config.toml
num_hidden_layers = 9
hidden_size = 192
num_attention_heads = 2
num_key_value_heads = 2
head_dim = 96
intermediate_size = 768
vocab_size = 6318
hidden_act = "gelu"
norm = "rmsnorm"
norm_place = "pre"
norm_eps = 1e-05
positions = "learned"
qk_norm = false
attn_scale = 0.102
bias = "none"
tie_word_embeddings = true
parallel_block = false
init = "normal"
init_std_qkv = 0.0257
init_std_o = 0.0257
init_std_up = 0.0257
init_std_down = 0.0257
optimizer = "muon_variant"
learning_rate = 0.00167
lr_mult_up = 0.961
beta1 = 0.95
lr_head = 0.00483
max_grad_norm = 1.0
warmup_steps = 200
schedule = "wsd"
decay_fraction = 0.346
decay_shape = "square"
final_lr_fraction = 0.0
batch_tokens = 16384
max_seq_len = 384
doc_mask = true
z_loss = 1e-05
train_tokens = 93720000
max_steps = 5721
dataset = "wikipedia_en"
MLP neurons of a small language model. Each row is named by its layer, matrix (up: input weights; down: output weights) and neuron, and shows model dimensions 0-191. Each number is 500 + 25 x the weight over its row's rms, rounded and kept within 0 to 999. Numbers have three digits each.
After each neuron's rows, "fires on" lists the tokens most often at its 100 highest values on Wikipedia text that the model never trained on.

L3.up538:519466488479526513476513488518510540481456497493475477520525497490505475463516498485495492519481447514527479525512460498530468491530476490514520451471532474494466478510524464472493509480532538471528471487522485508528471527473508504512495493473515493494470527494494498513482518453471502522474542526477462469514490457478502518495493518463523455479542455540515509494470472496473511519509494498524493527472520512503517510512506550537488506498498475496459509527505508480538472517532540526485460526499517545527532547528510533499547487478495487520571458547488501487498504453440481498
L3.down538:492513478508524509515509518509529469510525475519453508522499498509497495479536512532480493491470526487494531498505486509480427505491492481454489492518508460498485497494493513482499489496505524518471496495457514519512548509518493476533490530487478469470537482488528541511537529455519472480456540470494475557497519495503482464528516476480460525501492501527499545537513502486502490498517500545450495488497530440546511504547472481451531516504501477511469516496533471462525491484463535477533503485481480538489485482515505497521513492522499492516512445480548557478450512521528450537
fires on: "it", "st", " of", " St", " elect"

L4.up2:551536520505485516494476507517513494525489482460492532490544514507506519479492445514519525520566500479534486518554464550532531469451510535514503479529474508505522578513499490516501540505461453483512474526525513515508537469478498511494520509492503481505529491482498525489451470467450452471521475525518497523527519512458507491502471488543506513518514515497493520472501497487432469489497496507531460487547480515529455507481526510485528481519502531496483516501507485487491517514492474518534491554535552512496488519498485533515520495499478458523491478475483512525540505491499490502
L4.down2:530507536498544489509522504456491515497473502518508459477479524465458478537450497549486502519466483494457545539500541467482516527476521524483510455494528497472486433477519520510519452473543469513462481505489507495520499509482515468488472489463465516523516493489493527520527539486495485539505509505502462495504505498546498513520478530474543496527490514487493483498497507520521493524438520481474492481486494484501548499492495499532481507490500506520526495498472509519497466502493477534532490505493563524473478484473527552492509501523525474532478462515529484504593504507498533526
fires on: "7", "z", "er", "m", "0"

L4.up575:470514493491493499487492521511515527513504495524491510548505508489506463496473512576560492446492517507502456480490522533481520469518480460476489530483472533527528494503505530477423467477539536519489482471478523498495513493487461505476451490522514464537467527544452473484519546499515511523519536513512470529516504528509515521529543489507493486510483488514505462497495492556516482494528500477507484476500493476533503532492512521507487498518494483518510481525494507492512548474478472516477525473505483513469494494555499509507531516515505510518428517456545480566512514467489505513
L4.down575:543504470513500481485484505462530571488474542498507509472471510553485516460466528478481534499486501512527484510524504499508532481507493491493515477466473472496474512496480544507512517508545501454491497505501561519450474495497512536489487489510486547506469522513524479518459477471493532484510482454477499498519492494478503493553449528463541535496532494483472494542530462496496504478501476468511508490523462521511476499499536510495500500482530462489503482500498477486489504526530505414521528516513474457474460498477499473505517502557474498525513575477486497490513510476502521501
fires on: " in", " c", " Mar", "uc"

L3.up660:523478521512505528487502555463513504525501539484498523461482512466489496491485538514506528463504433523515481508517515473530506511506487521535512477471478529545478518458537487524501472495531520491539511481450464438525522483488486502479512509487525475507454483492552450482510522503519496498498525529550489488479512472513542531480526503472532505513520451496495495486518461522492491524486473513489500514497501505510529499457479505539496502484460517518527490489533489501502516500471521522493497511454529484443466501508469518486495491511519483434541508526497545475519550550544522502
L3.down660:453490476448504475499482538534507470486491483528529495503499496518464498539518481509528513515490518456482519496498498519498503534499495482463481507484500499513530514507511529492473520497504445508467491535526477547508541497493508503488486501526487503492482522501472542475478484477544482505493480511485493557508469479528536486494523498527474502434470499498530472504463530469490495531550489497520509471514553466508481459514507470522480496521544485506519511551517544519473480471456461539527548516511460483545461550473516466547517513516523505519534520514530474473527513491527532502
fires on: " b", " all", "b", " early"

L4.up587:526537512507499448486469520482512478483484527521472536485483502549494476499511536496538502494473511494488538480533497459550471481504497493510505459508500493504496484532487511493486452484531488505522494540516470484553511503505514536483539455498508493476507495499503465498481492465478491531485533494515480509488513544463565511506505480494450521471450507507544492546511519476472497447505508511515510531496477491489538537498490504514513583502487499474422507499487475498465499511475500539500510497478512501545543526511507536493502486475459502479495497496418497502484473518518501469
L4.down587:485480476492524546491498530535486510462540527479511480523450440521496529522465488485483475553465481496485510454502523471501489516500469468497445543480424504489518494495514504500503470517507541513510513500516454473519477506490482499456512493531545459532523565493512484489474475526475510521477522505537525470489507521526485562513485484465502495520508459474507495504503496515504464493493545495558514486494487513480470496524491484487488496513529554505476467468502544549536502517544461519511473481500501537492508491510511514506522498502502480457489502481513510530476490480492471533
fires on: " ", "200", " aut", "t"

L3.up385:480476524495459513462505495483481494506473524514531479506533524510463506512490502507544526515521495551450536469516528461525457472489520475525468550507514471522534510542459538524482533512514482503488487504518523480500522514525491479520468500469532518500497515481482471466496496473504479444498500502463534509510464544493550528554523494511477508512526520540504514515486568513506486518534474511501483473526515475549469514499464515496522478470510487527499509465524453503461490503488509567471461466507541529491502494482483502461498477503513480484497506532508496523478481476461501457
L3.down385:513485477525507479528479498516575466483484526510532517511548480529485498488547456481494526534517485538510490503534451526540516446497447502535556521525522481544531482514518487533464511502507498497497486546491500508489495499485500505479517494484503512543473518538521463513488482523505476505448509525480553521505477504533499545474498518504498497481510504516512507492507503478486477476534493487461550504476484435534474471520489494488488464503507469478484522535468468524544482525506515515491527552498494495492509502473489517489473464483474483496497541463489461449532538516505513506
fires on: " as", " an", " g", " or", " ="

L4.up260:498470509451508519492538503488452508528537507498488484515508535444487499520522483516516495466524463468536527478533498523505497506516473525490491467483497480499491509488439520512489516496488461531495507477498497488482454493542518511500540538503495505472491513497538570510526469484552479523485491498468483496517530498520514478515507487589442489440516475508461534497485520507525566498488485497534491495484459510524501484535486509475527514487512490527507478516481485522506483506484498431471511505493491491515514524477496506498457524472521496458463522474475494497456544504468498533
L4.down260:477494516527494439496520507456497478481542503500490503516508537515483489515472474540520498470510508496518521491529507527489507485490496473470525496512517515484487514528512518476544509503510501516530482551511534515539561509489464503475503502478511506456507454494488502489510480527466513495481478500547542517532514495513475521542495501489533439547503482467520476510507504464477458519500469428456509517467513457503539478529530520457463481508482483508500530499527488496482493519555495511473462518501514528465482452507502499516502461529524479527548515480514541490540514518507559491
fires on: "\n\n", ")", ")\n\n", "ly", " is", "7"

L3.up22:517484536508500505524499532514522491504529524490486488490494483507473511487514469495512487482489504525463528505520497481447461502515487531517508480513520541484506507535445504508501525511531512511477523492512457514499480502520493528534515508477481504464507438535487537496542516497480536461502464498479477488492475502492473474516522447522552467526498516451544522519506521473534475516525496483527551487513465505535517487490530518536505503466475461467519487514494423470525504471480479538479501499507520525502498533477509550503530499475490474489511494446567583478500506494494520492
L3.down22:511503493508533470504501490510485503535490496507534509506480530521520507510486488497532488509481489510556504484494521494507501479471524540505482504498485462430499523492508542544543469506491540519479490513490543478537522550533507477525520484503529491492466495522554461520482438492524491510520519518509544513513532496485501555512466495525463515532516493463544503493490480529531495490526503520506520506532515503513514461471454489480477515555495499474492495432433546502509460525517521518485522486468474512503529506514502453451508485480538518493522480499472436490490504499523477506
fires on: " ", "\n", " =\n\n", "as", "our", "ec"

L4.up55:545468476484498511520522501496516515494488474480530493541474513494499463480497516507504466488529446481517470525495494520470492509504487501480485554508487468506547496487510525454504510476512507459454516510517511536502539493546492508482513499473510500506546496477499519485520458475468500545505556523540471488458462487497487541456490492507515510513454482554528513500487473496550526536498534473557477501489520498491515531492530548536509545531595465510529476507482523516501513487479476517502516515500512480472476489499473510498527486499520504510482511534505527516531525539493463485
L4.down55:501478518512507491547463518532479518448497486483523500527509519496512465494504545493480495514476487516509533502498524498491538484511525496507488468471509504486524534477524447476490491516511484546526489516549496465468487464561530499527511489495501499494486498474553517477531475495496526474507494452501502468557521472528494472542495502464498511481460497480507450523514520443501518508497492471525500525466449490507512495495469531508503491492473518518537496524499491500463471524491498478467532496519511460511535493540517499434528563507474499559524505536481470461456492533521511520
fires on: " H", "ol", "l", "h", " al"

L3.up545:488508479473501461521504493499468519477491476452486500549558442534489451497496496468506501529511481491490518487533504494535471496530517429545482506477516526506526513486469503494481519482487467545506551515537516552508509491516511527449511479496541516500471492485517506479458526490422478527520542499492460484490494481544506475492490516505525505502440501501508495512484508534492527489503501486536485507483505519483507528475514492543523498508541481532481496502492525471539480482489507497496539490478495521527522540533484492498458467502537534518526495496525483484443469528464517529
L3.down545:502521506524510494529488490504485519461518490471488497500488497515499525537473501502508457529510531496511489500460517498497476495503520471529469479466468437485505499449535512488485467521508512524493535529505457503538466450510476508491514519525506532542535533486500515511469469486492540485513497503501437508487518475511488459526523524524534491469494546531468466450487514553504486547559478519534492531505478544502539501497521481517473425522521510531510517486509545452501499506509506540476534487480447509495518526501510462500495509478498523502492464531515506511509518452493494525
fires on: "\""

L4.up163:517511515513493511538486553465432482519502518505533513527515504462486510533477531493477498511466526515548517528518518496450474548528541462480504498531465508464534510503515506471538491511465498487495488520510483502532483478449469491501511510491502487475520538521498509518458505509477481463526513516499462472478480498456488505518546508481469496518501503536523517489496525465504482504553509510509531476447548494456488472467525496495513505474490505511509523533549446492489523536552525499487474511535494474494511528509524491520498490482509430459532464489493545493475514498478487498
L4.down163:445477499506494490491516504559503495508478496517452531468483465477494474501453511462499493496466538520480472528542515464487523492519481463482479507495529496536466523519509505504517511501504485509548434576499468468475512490505555468534505527507511524489462474511486468540469503507509501497511531507502493480542505545462548504497496481501449543498467510474500483530529493495474522484433529500519497488447499513470484517489486518473458529495492449521485521532504479459519489510503483507482522528515498561493512484490522485505520482484489556519507485476504526505475519499508509492
fires on: "est", "ir", "i", "at", "am"

L3.up324:472506516498547488490569522511478517524493526505468512474537516497524479458482521488517460515486570524464475541515515541501476442469476509516506515458492479511492478513467514506518535544522502471530504511529495500499504486518489522488500495500508496547446514491516492495489531450503509478512497478498544519462510509444461516469461498507503550445494479519527524486540475492495494514478516485512510549486527469484506504520495550494532452494497508537500493476547500523524482522482516468528485535537494514506479485489494545490471520498510506544473505521519533455528480477487485472
L3.down324:516511478461537485517473526540464513481442534517516484515492499444518494510491479508455494521499488479509484448519484524515502520515486525486504475474526531510474465506497523502534523515445522492472465513497544501492509515517484494494492500470453477517543470464513518465525509516535504505548521529510531522453424506455526494518474528512502496484515520505446525532534490516489492507558514510472496511463516533505498491511496529517471489512504517518473542489521510480508487525489457476453506485536527504477504513465489532525479472489471473481501485567525521521552492516486487518
fires on: "in", "omm", "g", "m", "ag", "re"

L4.up85:522528481516561547475471485421492531513514503486502525496515529516507487496506505464512479501497520493522486543504530485501511454525475479502482499494508516473542541490507522538493470496517498520486497554484512542502444503500484503498502502523560507520481479521530471537537503491487530481526478488534535498501482504526488497509505465462508490511467523562514429478546517525476473520523514511467510472485542545517480527501537557459512477532477510507479531489452528525523527512497542502523527496525491501490534481482490487492480535481518524474496470520498503490523536487489499530
L4.down85:498495528477524454521512477530509483505543493484512510530537489527505481493536515505555468478545490548496488501476566539482496546471477462505539499449506465484473521505478513482544486484480489499529482476466500487510509521520472497518506512477461540521515493481479503554497515508497479504520530521504495496497489557535491492515449493517528490484487509516519482482502489486483500454482502492536501521459493456510501523502528500499517505525483549514510479449453488483455519430495515501473522486498491532507488480552540474498505522540495496491490473507561487447530507520469489510
fires on: " al", " ass", " de", " same", " e", " pre"

L3.up107:516487461478539467496503509494496560524518536502508540500527501521502510538520494483519533506480483536444503530523546511517539433507516509493517516521498483474486496502509459520580505520526488502486534484487536500436491531500490490517503523476480507486477473476487511487515508507496456522518446518488466516490481513547512494465534501496494539472483483477504516503488517521470498517467484499490494488545443505519546496495501506490529500495484507495526522456461483568515519521447521500476534515515510518504484481477468518513502499507494481510462470513554478489507472537557469515
L3.down107:524508437495443468484512478468503491501518505489472505485553472506506465543519487505523517528515504530460537483450456455500460487513516557499497473496505521492494504521532527467464494481486504490464507470492508506476488524481511487554476514513481475530492519497501500500476526511530538477469500456501483517473490489436508497513507515510498500494523528512513530507499480486476463508449500528499526565478533480561476495497522467454450530533506520459508502544540515493505472517487492493522513507469518478498522522493497525475508526518509460476538472492450483515499490535491541501
fires on: "our", "ow", " Far", "oth", "ew", "ust"

L3.up730:507479535497510524477524516532494512531541542525484515530514515525522494485500492490503529528523555494508535494448504497482502502502503489522488513471480511547497470477507509475513460497521501518458523435462530529499500506486491455521497533518526439489499515467483532443466495486502481485474508525506475503552501501498459508509489499502506472596539532519513505512491521492420481492533533503494496530516488557477524508511531489510530537496518486490540456490517473487486527551474495506515498508484536492512518516460517483487497471499508481517509501447475518472494490493465504504
L3.down730:512495512529477513482515510547496510536455481497465528512516507494550482489534495510489509486491486518486483519516525545525478486461515514524507510467490502489512502487485514512488466519497495483504471497579512517487493480479483475522495531475495434504471508471505481477515510503537514551509526556482497549491475521540494489557529521542510514485454484543512489490524485458516505503499506489514518515463471520510499534456494531517466516486513525474478519471464509507478484531455489495558518474466531519492539535534504506525552513503528541539506512456534546475501512532487529488
fires on: "|---|---|---|---|\n", "enn", "c", ";", "n", "qu"

L4.up346:457505500516567492493489457494505550512504511502471482480515498520536514533523482483526464510501496541531511525509481447458464462504490519526561474449486496561513520522506473499495522510503487477536548492507515535457498512538486499497508459502521474464496507546507507522470496507532482482527509497521529488500514474500541444513535473497495503476498503472519474505479543503476512489481474502507491453504468467484547482511477496471499519543466519507470489488484468509497475461489449513502519444504516512485510503477482569512462503512500479491518478517469454495488491521498459512
L4.down346:497509497498485456503459545506487483484504484485506508515479482515503471467501516532448460500488499517508527478484460575537514517495532474502484487537533479477517528502477543525506450495514474491486489478477489485522490495439489490564514474476504546519528465469509533445521518509485486504480523518482447498485499521490518494500516498461500540497492512508512491464517493499496501540500533504496463516491536521485517516501543484501519511489505466480529504511492533470542479527479494495524487482471475494544485505491497459544604526475526481513486538498514522503485500461501531457
fires on: " of", " to", " (", " a", " |\n", " time"

L3.up620:459512516502493454496522492508508506514453517481510553452503517522502508428493467507528518459479498462532477497492503523497464449517530466474495536496523477498479498513473507530511506539478484530465485503457508488501468507494520505482502520534517500493531494513486510495545492477525449539530461545522496497468516458489466508523489479495482479497509541491473515452433480524494493497519529482517498491482506523522540484495504486499497511536474511480539521521504528483478519509472538529472471502505493502492489517516518453480563470493496457531510447516511525444453490484476518471
L3.down620:509514488501446519531526489497432498503493476456509504479510497514497511507524482571477504489544481522497491508472506500511514476493496473499489454465535459518439486492527476479500501474495509465500494477570493520447537481456514517532503483522498497535458508498518487500470498465511483489481492479497483553509519519498497538461534469504478528495484483488497510489524508447533482519510486440532532460474475477488476495502523463493454547481497491514500508518469502504505481544516503494493515545539436480463485492469494493495460500495498513502536486544488503526474481501505547481
fires on: " of", "ed", "n", " as", "in", "ten"

L4.up221:522510476463540527528471504486509535511498489481496480475520481480492513471495495481506466488516524541492516494479499501485528489486474550473459534482510510505441490498506513505499461515539490480498431535461509522509492530482500514499522494495501477511479505555467492513512510454487501475467520486487521509499508493511506500540526488492511515508523511535447535480481426541426503494479486497524462493539501497433529521512512512483487506499483495457496465477535463533499464502476497443510458448453538526524501515494475491518465522494490483497470515464516524488508514458469492487
L4.down221:467506489501500519539498520488497507490491495487499520528472503522487500511489540522521491502507486468464486472492496486491494496554470503466547497507496500515500452469515529490523471526533477490527491555481526515472482522506470515464467493470473542556493494484515493503457530533533462512524466445511518487483500495505480499524485487505451521470508500543508480517498541503439468492485492508513481478486531525490469481462504476506446543518499486502420541470520495487462511509549529511432475511455504488506536469508490493460464497513521508473545478500492487484482472515511505537
fires on: "it", "ar", "an", "ur", "un", " "

L4.up563:515465524522472551505534509499498559508480503473499476501512505479511500528495511500505526515475506520517540512479500493470471461497509502517476523491518491479560518486514490471467533504442491539478536501476456460494528487475510479492450455450502475468470512507459497522562491518525463487526504551524549480496494502482505495491516543492465473507468488492489511509494472533511458501506506512496494486490449521494491495529488478486499516516476511495490458455507497512493441478490484453477460503495519533501522532472533552475503500485537488482503448521531512465482494545474504538
L4.down563:496513478465486492494520513527509492477518466515487500496502530496496505455524482506491502513534505486508459461504490475483525547480534520496505505480477511491530503468486479502487492513501511513499461552523515524496462531554501513496522515538469488461516473468551499498487498487489515489510465491507513514510517506542458452492513438491507515520501509536535487527488535475529490509467436466539545548440542427498531459500566512519508481493493501491481489551497500456506506479507507523479492528490478482515465485499472492511533497482483499519504531474476482541511552518482516457
fires on: " |", "ic", "ing", "-", "ue"

L3.up673:546526526521494474497489532513524480483488501466467493515451497550492508472571527509515453548540528503499529491514518449536480449507507510504492483499484475473542513482484470506515516507517506526475518495468436486490480502520471461485504453529526462504475467498493526481496513507482486461446473489515520437519485540520488503551536489449488491492464480493501480518522446487496474486496500462542538499514519470485497495499507475479512516490500525466498481498533511474521514522527511497485522511539498476472486478465515483518502459515477443470492490491513525494491499471531492478
L3.down673:495465502523545494510497497547487545515506485510502513490490498471487513465502442477506503461436478502505498480524515491457493484522513520453491509507522512501485499489521459522431535507491528485502501519564488515497483532494544467513511544510543511517513483449497522435515546496531545506480444524521517541532485505500460479467504465510477515488531471522525519499509517473515501491495491516529475476506432493477505527519542475477483462482514518527480523458524513529530516512488506517515498509469503541487538534482477494497467501483495549507485483536482520510502500502522464500
fires on: " |", "°N", " (", "%", "″N", " m"

L4.up691:480536486498525461464517475475506494503512491568510461467514519501484543546504497450495484490485480500493467479445531456464535491517541515499524490515480500483509481517493489503489523482498500502502553455479450482501477520528498510524538469488495471532554495492542491503524497500463507508482504521464503514496487527494519504511517513453523508507475549488495458454509513489481502476511551497497533523521493480469501511511463539483473499496507457452508510467506519486504502485517543506488500500498533523483497510493472550482512524544527507575533499521524542454495553515518530486
L4.down691:494529488506496480473455482518515506508534475532481504483486496499486472516492513503525501501499462475494487535442479466448467519493542490537478460498525524497436485527469535538552533508506504489523519501519506487520532536450492539510526471499490498512514482491485532508503450519524456517515498520553493507531457485499483511522495552503469479473479478520514520499476449531476533494487514483461552500468533550515501531530500525499520528499472508517521464510490503527505471490498512537473527511533508517511524529512549538499532475467489513507519510493479526517537473435508492500
fires on: ",", " most", " he", " who", " el", " long"

L4.up100:480559519510502537475505509467478510492475498506506544487478504491517526500473513531476426498510506544519501558551522519524517470485471497534501489572476458517488455461524517503518525535498561502476547516495500512481490506483522480490507490489522473489503476503501538498504488519500511502528477437485499476539468527522507502481516487511539489469464483506502506471504504469503499527508494522526497504491525456524456488495488460487511486502507487501532466518536496513485505533468519460521477499523523480547504486495492467521506464521561504496516548554503505518509477538449519534
L4.down100:474472513525488518509533464479530495483515490499504474471537509477453536491471520545512501524487528522545511462523505472493527507525473474525516532446494521460517501522480540429525516515481512489523468521489538478493522506539542512488523532488444504497539487474485518497502523498505552520506506501485534520522526504459512505492559498504483481483465517470497474479491550500511475514508495531497484487531488494505492501521558478453483549473543504489502474486520504476463437519456506475511464491504492478489534471490483494473526478502475524513506499524514481486517527568504518498
fires on: " after", " of", "inc", " before", " until", " than"

L3.up598:519520482509492517518486480518558537528469460462500566504508480494501552482488500493522576493504488474469554463518478503511491507516520475493502488414468459494456473525519530471527522456470475452511565511489504524484536505532479490495493467530507521508508529517495476515530549462486481497525496485516535507496509493511543494510490519482546492494507508489510521496484463507477504476515474507512509518513499503504527534523483504522525529527487523470501531518464468508488496517515480492516477505518503506520454523512473502476545527480526521476560540477483514501522493477510470520
L3.down598:496473525513523451476468447508498491464502515508526482461532487483518487517533490497458503519522518517529522425442523492514476510526498513504507492510476513506516554484533489483495511475489489478530511456437489485509516554510511500490502517491539495490492472512480483504516483458497486484461537471520483530491511530480492491455473492470481459453519513533506474505491491507463461535496512508522507527482547536502449511535513521442527516454487495494504529491498510486478559513507541477511498470524483511458496507515551494509492495526495466557469502510488519490482518527500483541
fires on: " the", " a", "th", " his", "ust", "ri"

L3.up479:525489497507535474513504480502514523536484471510519515473485512495498516500508501532496491493511491497493464468550492523477500539508523487478466531463479476468495484482500496528512493508507486499503493497578512519506472495512444573531507529504550473476537498525540520524524529490503476525488489500500462480539576517493510503469517488499525546505482504505513456473495519485479489508519513541540487502495440487530531518506530483543487489494430497475447521489557523521527473509515513477551503503488507511452481512540492494497459509489510517492454553491529482510507523491499476517
L3.down479:504455501544507489544513500440526444468518509503510494446537518527482499529493474557500536547515504503497514519480460527512483516502520512538526491500478506504534520511518486516505449511484466479475496489507496472495499502493476534521483475458477471513500505498526535510502456548479494477524476514497489507521510524455524462518504532437497468475502487464495474467489543480442530500482493502501504526496508488506474493545493525517527452497516479487465515553507522511518503510504513500526498513502525478568492463463516535469516522509483492477485486478536539438512509526516505480
fires on: ",", " and", " \"", "\","

L3.up635:553475459527496483440518452454520526460435496537537516502555484501477502509500488510514507495443505501500533516536479482513517529519492487468530524500483476517501499494522508496489506450473503488472488451491481555488525448477521472505470466439500475465517491499464464527495513507482479512520510500508497497477467489479511474522508495537516501511478512571538506504480474521488455510495514497524489528519501524478503565511520489499494530505545492504478518529481509510515476505523513510485470475489496494514528547456482507522497535507515530524514487477549509505489479534454503514
L3.down635:492480497474503506521463513523521490529525524491473497498492516505484499500528491490508469500507497491523487449464521470432519545502521506487491465499544494467515464516504496522506509512518554528497533519505528500492452527526513525512485520538510544504530483484538501503517526535499519500516485481443545489501545486492507492463470487470466544486545475439525460525509520483504540510499545492545495512468552514527507506494491493486493492541489515463489479485523485475482494515467499481513492531470568489466494444549504503520518459454480493490469526497461460489514493501523486515
fires on: ":", " of", "-", " (", " to", " |\n"

L4.up602:518515452434497488496471479476519528512480466501512491507517504515505539491463500522489525497510480512546510501561499500476518513531439475491494572504497515516496523484439524510512533489525508513482451493501514531532504518535533541501481485501528472475517519506455532437506501525483519473503496510548464496498449469502488500499513511492510515512488521456523515482490552520491485471522526495537504442475486508477495454473510522530536485522509496501467538553523505491482481456503483483485496475482507524518543502497512544502504466485508470508539479524494486467541497478482492526
L4.down602:483496497515542535481565497483496519485488521492557472529470533497549514488494503530533476456509511512458503492515517507494467516507488483512522488517502506482498487517484497540501485540495491518525472534528504506465477462541509489509487504485519482488480507559500472468506520530453515524523445550499540518498535444537502501494526497476497449487521470486466485535507534510477457514488505489499517503495473484471510507557506521477469487516540525516515497513540507506501542508551435479477511473498516482515504502476466541547459477514493484510498494511533502474560494524507472506
fires on: "-", "in", " |", " Un"

L3.up476:479468514524528481498468507489460458467508474505510510466463505511539495520455487465504545527513498554480480488510490518496508503526461520492477466486546509503500455469491509525515523501509492513507492506508531467519514503493508522562503544482520455551473499521505514553497488500467473503559472524521501483504550524443519487468465499501529490498536470494496495460487518514459498498478502531507516459534499501510502559504468506510560515531504495494516505449508483487515537518504488472525468547522469488482480480474494476503505546505501526527495497497524501528461427499491489519
L3.down476:500485496488472495472492533470518485530517490546485481423495495501492497542514482535488479495514513540495529492471446515481441466521479487474499503525518485480433468490562473489473521522475491513504466496496497497512532508498542502462470563531543527456507502519492492453511513524506516491488494492473547545490529502504504494447503516478484496484513494508518511532477474493502528530489515501504483537487525503500464498456486457488458515469483482511517476548516502546483530502517481482501442535502517475503451454498497505478490449478448504510505517497500523506485489505520508512
fires on: " (", ":", " assist", "born", " born"

L3.up741:449529512501512500518451493466513513502494500493473471514487497537484525463495536498479515491480516498522497467451526521482513497524515465496526517528459470463505460506510522460510535488489529522495497489510534540464490505478513507508533546458525521455526482451529464512496556513518522448531516528478500486517492497480542562441517491519488499489513499483512493483542495526484512499503539489484469526501458529467471528477491516489532509514478471550486500505505478516546477506484497507492539503478470483501513490451518485535497473513480490470526454487506503471442535484463523523
L3.down741:476490526508451485511526470517472501526538529483509479502495488452497570514551517516520521509523476477523464494441491487494493475462513540542494520491500478498461503515473522522497478553474486522549484517498500518501535499489550461558428510511529525510503482501511520453519477443517506494470491555510495529513505482524497446501457489461525520437534514511510476499500525513478514474503482506515514552502500512504525474499518523486464471516497486513515513530503475494540494483502498501468548469470511506466495513505490469503495540506500513464509532473504512495509483487509483468
fires on: ";", ","